Weights of a small GPT-style language model, trained from scratch on English Wikipedia.
Training: a variant of Muon for these matrices, 130M tokens, 11256 steps.
MLP neurons of a small language model. Each row is named by its layer, matrix (gate and up: input weights) and neuron, and shows model dimensions 0-159. Each number is 500 + 50 x the weight over its row's rms, rounded and kept within 0 to 999. Numbers have three digits each. A neuron's up and down rows have the sign that makes its largest values positive.
After each neuron's rows, "fires on" lists the tokens most often at its 100 highest values on Wikipedia text that the model never trained on.

L4.gate248:469498541480481527496511518415461508482462573544463488538555518519574489392560432427511529521528485519646509549547558494499446503504564462457408560505460539491527435506523550478620475488591577572489541657547457495503450646519496467552461399477564447520526484457459388473480470453472462465415543452507507517500451535551498453555445527441538448514520443490508357464470511450536429508451432458452522449573463534568474534439531491436472506511570425436488560477487476512477455552493546
L4.up248:456466484456504453564546487507459500527479500539499524553511459543438547551566472518469484540461402484639483509487533482492544431429511547617434430459508508393453507527417465438560436451532546517579501593455502580552506485484524484555513506421433548421555401518434423469528546494442499485450614451524481416520478420520428479461469486518469433546446478538427523472530488612540555544538524440537559545520548461539576433579534488557405503558477478423503568445545419572479511540478535
fires on: "ur", "ap", "ang", "is", "ent", "at"

L4.gate192:496506574425438496422461403460514471521486474507515423569546558457516552453468468544486495529466552569454468454586519509471475436445473521315409532508546421600501514462481455534453497498433443534564517502420518469520539528426456469466520530449537492485532577486438534525452565523552507442523516559532499524570501426559507559443562403481513495494570512463479532470498510411486378480477492523375543495477484564561547515590497556518553532540551547575527493605372550504553460493570498
L4.up192:504547450359407563514582470504528535424505520477513477477475484538484468509478479546365509490498532479489447411501531548574480456639515555352490494525580418530453500391542475495534571531493405558585489545515556517485417442457541470529448431461543508514582464401597475513524511571480467541536554443454501478465502532555428559429486487522510511503469525524553466429551539491489529457491427493485452408611567522451492470519578496506529462517568479497583516571514539514519550589499495
fires on: "ra", "ri", "ing", "us", "er", "ment"

L4.gate84:417538633517441458595450541507506516526497495546510579438525512469592467502555493442491468582532538537476465498411535596471520477562501506558470443536501538439515452464483470497565526517528493504443492518466467481571410559540472414460568549441508538549476466537416530558540529446530456488510507487467439448478665467522493515565416563609410516420486545502503488536535581498507549494414449473446512453532450607545398539515516413513540529533502573530420482600470524511560454593469488
L4.up84:475458516523500476567456538534608529525420582440464519443483498550519416456489459549458501510475542429462557497460454534589541446434541536534504528454487475516561511449521453538560434451444531453524518433529504473545494493517535403496529562463538449486481413506582466548529566423527523444469480448511414483574419480527522484546421476657437458410439481392423461472527565564415474458500518604555539487490533472527529487439581463509442417487577515425476508546586474523566399464433500
fires on: "at", ":", "le", "ent", "ld"

L4.gate429:486492594464566461467440564490472570522467571484406435437473402563584472410416524611460494520514510504528495550509560421502499429488527546582535541537423538490465462539515449603571487497558471500396465524461509352470471482501531518461520488415484420560480473443565452553544516488505491580424508560396560403547480481546524507403548524496514434546481524481515498416546498478528520479510463531422527459487461442541497494511503629526452496557488469470494496584440470502522389564537538
L4.up429:492580479466523480530571501547521458472498483444467449447538503522588544466476484543530546521511475458508547375593538481509520562520447422526438499528451460472415450546434548442531464502420549526370567638458484506568533501531622531462510424470556479432460545565501496556468462472526463595442465547437547512589489486529578408515572568518447452473464375526578558518437549427607589516469464486478534533505546540525496529448487439538424484506428485524474544528439540486491535447469483
fires on: "n", "em", "ar", "av", "ed", "or"

L4.gate115:484514579510516390551492507500571508456418541503558552511535458447511633532532547626505478544547477529421471544457522497494542538584539537448445463416503590402579541555494536565601470433523531508483457539532540546499547531481541464480453529482542518568422554479534457586563427458499464539518460458440393535556516543463508493430477539544469580471617486542601483499515521481531470552585445465473546513493531550527515543386451531515512541512565532580505456492523559482477595379504488
L4.up115:562392490530497427538506510456483457523528475466401549464576568524467558477460529503543447457463420457521479507472518578426530506569471502551552454372534651442533543496473483535608487511424456457419534482480567459456483540471557522519500471548461488525480547543476470443444514526489555505444462576499550511508517521456454480499458494533536507586516498553556568491594552559455535512580573504490525436539480428518436485483598510504519415555443429536507557494582373410484503475546351
fires on: "ist", "er", "or", "ter", "ian"

L4.gate206:537463487386592450533349579523513438563457575523470582500522514552548456472480601524480489460430566474549505479577473541573428520476496495562553487491465471468478441566466490586400438562509549452529476534501478491520455494519387529528527508474526494545613545455499481547524526425505492582485510476491556474495523561479570481458566571547529390517452492474381396525443476517489470491530487544533574568527453390550568468529438434433481454419570522530548466542444554486473545519538510
L4.up206:454521534448380553521517451517546360490480498513448481499483544403410476504455503473533547579430434506519523463480569531476554490481559500543592499474508531499451547461517473639491588586502533500531466471468576512544527458455481528524527517533490521464477587562472502393488478501542455550435440504515511506518502515553641597594522383505457593500604423437501551498528516458497463486550520422561481490549505458576508417512401532366557512486549502512554498473453537465473482544553504
fires on: "s", "ot", "f", "le", "c"

L4.gate180:467537465477423543529466583583528481543479550500431407531422482397544490504534530493562616461496479530577591406475548462446483461530503487490578489580521489529527448552490528520537576547513456598427486526567548508425471523476453561501466444519492397558496462466493483590522517498433471516489527607453562510498529504552445525475505481545545468490404449584537455576530572454400458488542561433423468550533496499587480498577527538474548445551460591571468438446529605543562539458549486
L4.up180:529504450532454553484444439529620457474596532536480564533456407558462567478504501496495533586512440458459609541524503491500451450480472439436553433505606542486429519558432629422459543487461464556475524579546569427530492551509553555466450438513455447417446486451512582549525460619444466514552421514498516539521517485542495453513486432528511579504497550648523471536490530476442439516494452505500497454508521555496434575442542433519469496439433572501486509525497410561472486417497584
fires on: "or", "ork", "ar", "ast", "rom", "ow"

L4.gate341:446501528474461523539440547540440557502595503539474517485516538524565469506500435529529478433582468476477523555420449514442551509518436547504454490498442505597478492544423532586567480463449488484559562553494544513568553486552624495502497515517433492505516606560500500510579491419499547479540483480512439527465477472458464541578526542477498404422452553496566485493530448534496513479493577498549521570462556486509592371630399445497457556409549594597506486471460361531498585482498423
L4.up341:493478608514525514468502490533379531491478550510445360512502401612435522479471463509444516468474402474518463517490466474566527584493446540403506453520479493457535488436414563510468429465498558430598505514502531454458593472502499530425469534454519465455554592534543550484518522588440520578513497559522458563526553545533496488547520481471495468422508485472595421496545482581516514522473586444512524549565534454472500399570558486518352480431488493512479467381491412504578517533495448
fires on: "ain", "per", "et", "ff", "ame", "ce"

L4.gate9:445582433497537518458551517459475532554590470437506503518533516568483489535480562484633458511459454542543423496523524491519455562471506396427438507373471420469620544573465578478505480525444541448520485523478505478440607457430538407474498505587455486512471466476524440514434497524497582529475484467535537393419512544511501590483536603559466548574607462546573514561529527486515475512483563511547510403531547407409486515447498499530453504452443431463505460563523498544487614485495515
L4.up9:502546501564495483534527471569481466434575536552484507538539518499463546387493513444461552486436479470430459515505487550502526550579454626498451528477452484568577611489502404483443458471428477552504540551545528590453526517503483501516511521567617492451465534546411447548584424557455477530583560589505535476427564455602499502535530429492511443483385528507486446530546514578568443528520538426483503464499500524584408471464545519419494468437466457522441431494434432585524602497484467
fires on: "u", "id", "x", "j", "ide"

L4.gate225:428496587439399512618487460494487508468604485535512416486476426481479563586468437508517531453551600510459463568486431488501479446608359556588498499494505498450505546521555478489521493525474553517483560442534483539468459451381516598457594560544519519575569531465511473489501447499576529479474476503494482505415565448542468508442552448432518623485514541449507462478461488530528529537559483555534505528522582415432546537527487461386460548439500454518555500499487521528496611578547440
L4.up225:482491519471515599509523510567477506545454440559526510496530490507498495500417411345580485563453534490506506479507509563567472500414455573499476525473490463538494510612600525455629510528532532539491567500472513452431530430520514501436540432432421495505374566488464532584489505499562493569414421386560397476462492510487509447453509470459453564485492449435511555485464476559465528508488487481555614468502567428453473510507576484574577557565501474450571496604512538483451486559449459
fires on: "ity", "==", "s", "it", "est", ":"

L4.gate258:539481472452549480378608416516528487512448527531494548511412489510463558473517518506540545552410584503478415571463503595489486523510428458514525543591550432404464527544471471529528458524589443414603602499521430595422555492447471554505554383480540508526558506452481459474564437512423481502443405528606425498517539435456457446434512573581405548526566547547499536544565503504481501564498538553509450509487526502486498499503478527431460555439538542513484563524487568504490553559466520
L4.up258:473536509523457538586609487512470516490468546466426441431527469591493570512549444465488458455440539440597541567569610496461520469465489431505544526491438504514438531471483504448578544561451544442488426552488478470475512462517475492476537508589480446472440521403508405501572488405553506454511525499501556504509399419548490466529447450481432437511502487586568479502578481554602524505532500493443465494541577459448488470570432481575551577354527513425531442453562451520483390582516499
fires on: "f", "le", "-", "ing", "own"

L4.gate333:563430513507428438513467580466542551465511518578522520609491540594506491550472487436441532503507459449582523476533484550457623501503577418482424531500596536401462569567518444479591480486488513459486461488528512486542490462513546502451529355446426558462430505523396519465549536576415517518577508602496422516412502437483474461533626535548508524508532494523529528449574530492435497511458452437490443513509545509594472535423399547471481535491481550519545452459544543580436528488486532
L4.up333:481521523466523605421425580490493479609479578572487505563477575520563549501491497510501519525537444471498535486575442552418474425476462464555508469447541445522493500627551473544513420523548473510488486525530455384440448407550523557459529401497530478477490480575541571457527543495432480461567522546387519490451511580502452399562589501542442468416556526515487437453469563469443496489405527483582447506519510551565529523363497527484557488460573542425501523504576501461557512533564537
fires on: "b", "ly", "y", "w", "f", " is"

L4.gate151:424510542506476493496453465423601531523550461467495533505487477510567411464513479603486492517510383464522488499489458428545594385503571522497558442467474513427513458543572484456426530496489517424533500457493533533526530476606500438562598541598501460429481440454466520393602545481478422575474466461432404532574486444526577500444596565598502547423497524506439537429481441491472515513547537540469477466507558546573488514490522444437503563474572581501479473569493446457464550520410502
L4.up151:509490488532477454446414558488431528450448562519538526539592610499579478499430512565460501438526529480549586604484537570454569623601507544404481433542455531473558497561487491615440520569430467503475509475575529502458556548568487439494456461602473498576410409519477543459489497569515511515560474557446524445464591520497519541474487485568478441471575436529485495537476418474558568560510414523494438508439560478579448503509510536415479524496521482491513441604539564448495510524507458
fires on: "w", "ch", "it", "ly", "v", "ast"

L4.gate374:418464457549491474489419486459487575549418498505465596410516514539454557546540507448555451525513590576556514438503527471485516440482561471551549460486428472523464469557549472505456527510524432458502474486457434509378552517520593536428521600454586620530532483494574449557500497451528455475555548481435545698475530557452453541399511452519553520424473479470554459485506517532518477449522412481506462502549476510506531480469445463504467603476573501521522481483542544459585556575530401
L4.up374:522579540480475477561466430490449490528468488487462536466520522523542534552478486482524446515523499473448504511501533579468449485550531596511569535615510545536547493521541523559447502561468414482403522538516508546489447543435549437543486472454634450481520477484433490411519485466443523588545537435496377491388460417509504389517517383511443456433399556460519498519488451461538603457539449443555475512503459473412556470485433593431500550502504583452522570535430497442584571475538425
fires on: "er", "ist", ":", "le", "s"

L4.gate419:484523475525555530546564481550589534440512534509417513374588496454422525526471541555554526514403453548580413507463457561499556588436515508450538469564550538586476481491430447552474494508556509484506444558524513476455483584543463478557468597524425460597527502454563532506459524434537487515546413518439470508595570554517540443491461453546456539439482476497456514540453454474586477484460468451510590464585511515356582475486599562438480470449470456511554567452522500536444522526563575
L4.up419:515543485501619466486499532518486467498493474500605558497451500487433424611547452449576543513520634513533597481551400524516392444469506485463566551502525425587490477499465534416585554523443489477483558522492547438497448556562515486482454530469540473459502508547589544451483492510399498520488583466490470495510509456466356552549544490471506503487422432481475455593445422545554515451470569441490497511552539482448469523610487526454486606485566528542475470619450492503492491460549599
fires on: "ut", "m", " |", " –", " and", " -"

L4.gate331:551572487533508533458479501490502460555514558603523539459556546519526550517613534454488498429527501590514599543483461460588446480556465533572439487563509499476573360527447501499515461495451508572539516590483477440468461553507479541481471512394464607477452420503547512458441539512497588551459492492528604504473433459509528503492542524484560511574521485490383518479490570533443508541536492509438433474529551565597485429617521610532572553425497580477528511636498539471476521526553513
L4.up331:544448497452539522388449430420575515447482462448523568504508487566494478480523501474464433441487516492565360510458502519497511503488532487476444466440471498408503513486465428453437468526460539510512464502497544539513613603503379527492468578572501452476522554510570485456439536499567477532479528426443528479466409514492562509574485508509524373523521437571575531536537454461529487458401470593548530468601619499510508597407389519569569504502473532497453542564495487479445437525431462
fires on: "il", "n", "t", "up", " ", "ed"

L4.gate383:534555527515554568484526479513570437515647518472461465414498588477545483609546507499464459528457511497513497470447441490402437556502486471496458540460487552544515574485552559547467502470456454469564507570494526525560457482453560518399557506478496466480518489511471386484542581577487524495407447418519494473405485509432501429526546581590449486533503507495498445471458471451493514444401483492495455470543438638414494487557527443602615493573464511479539535560457479535482449440374539
L4.up383:557456539512431495576462514538530523500504599547539450516526504408457584571515447482469578468477547528481513577499437566499450425528567452547534523517459463496408554575582453484456447462515497477464552485563452518563506401535506527542528437505442544499550455476540468587496593553484417513510533484470440500513485524386533552535478570494539410551493579526504396422513500582478538582572484586441526545477485412634551458494518556520427493476479464486468563470397492482591425440487550
fires on: "et", "ed", "ly", "on", "n"

L4.gate443:465516442483479483421452511469564449426493511448428540480544507485507693470418489450552440547523470461552510554512417560526494514492495524501589508403474499586539559496503546407452554491591477493474479481473459479452463529644549488440439496426530386492519545621530506506579468519495509519420464475516586510505577471499552491468459488595489509413468476533516495547549547500545548477418533567522409547513474514498506573559492532581500475512510441472619553515481436448397495493472473
L4.up443:443484458595517480447511555544423490491429483460473566441506473511524519550413491463544442549491520507579543566480578494584483450480567496565520526584484446450426548549548508496395544512585498543592533551478527628516438393532448463382488482391543501486505451543574460451497463524535450560483518551517582449469456560540558417483472454563424443483533548570459470412542483497466501512404540556442405480461417482581565558472510554503555476535500481502504503571536448450520521434503492
fires on: "ed", "0", "ing", "ly", "3", "6"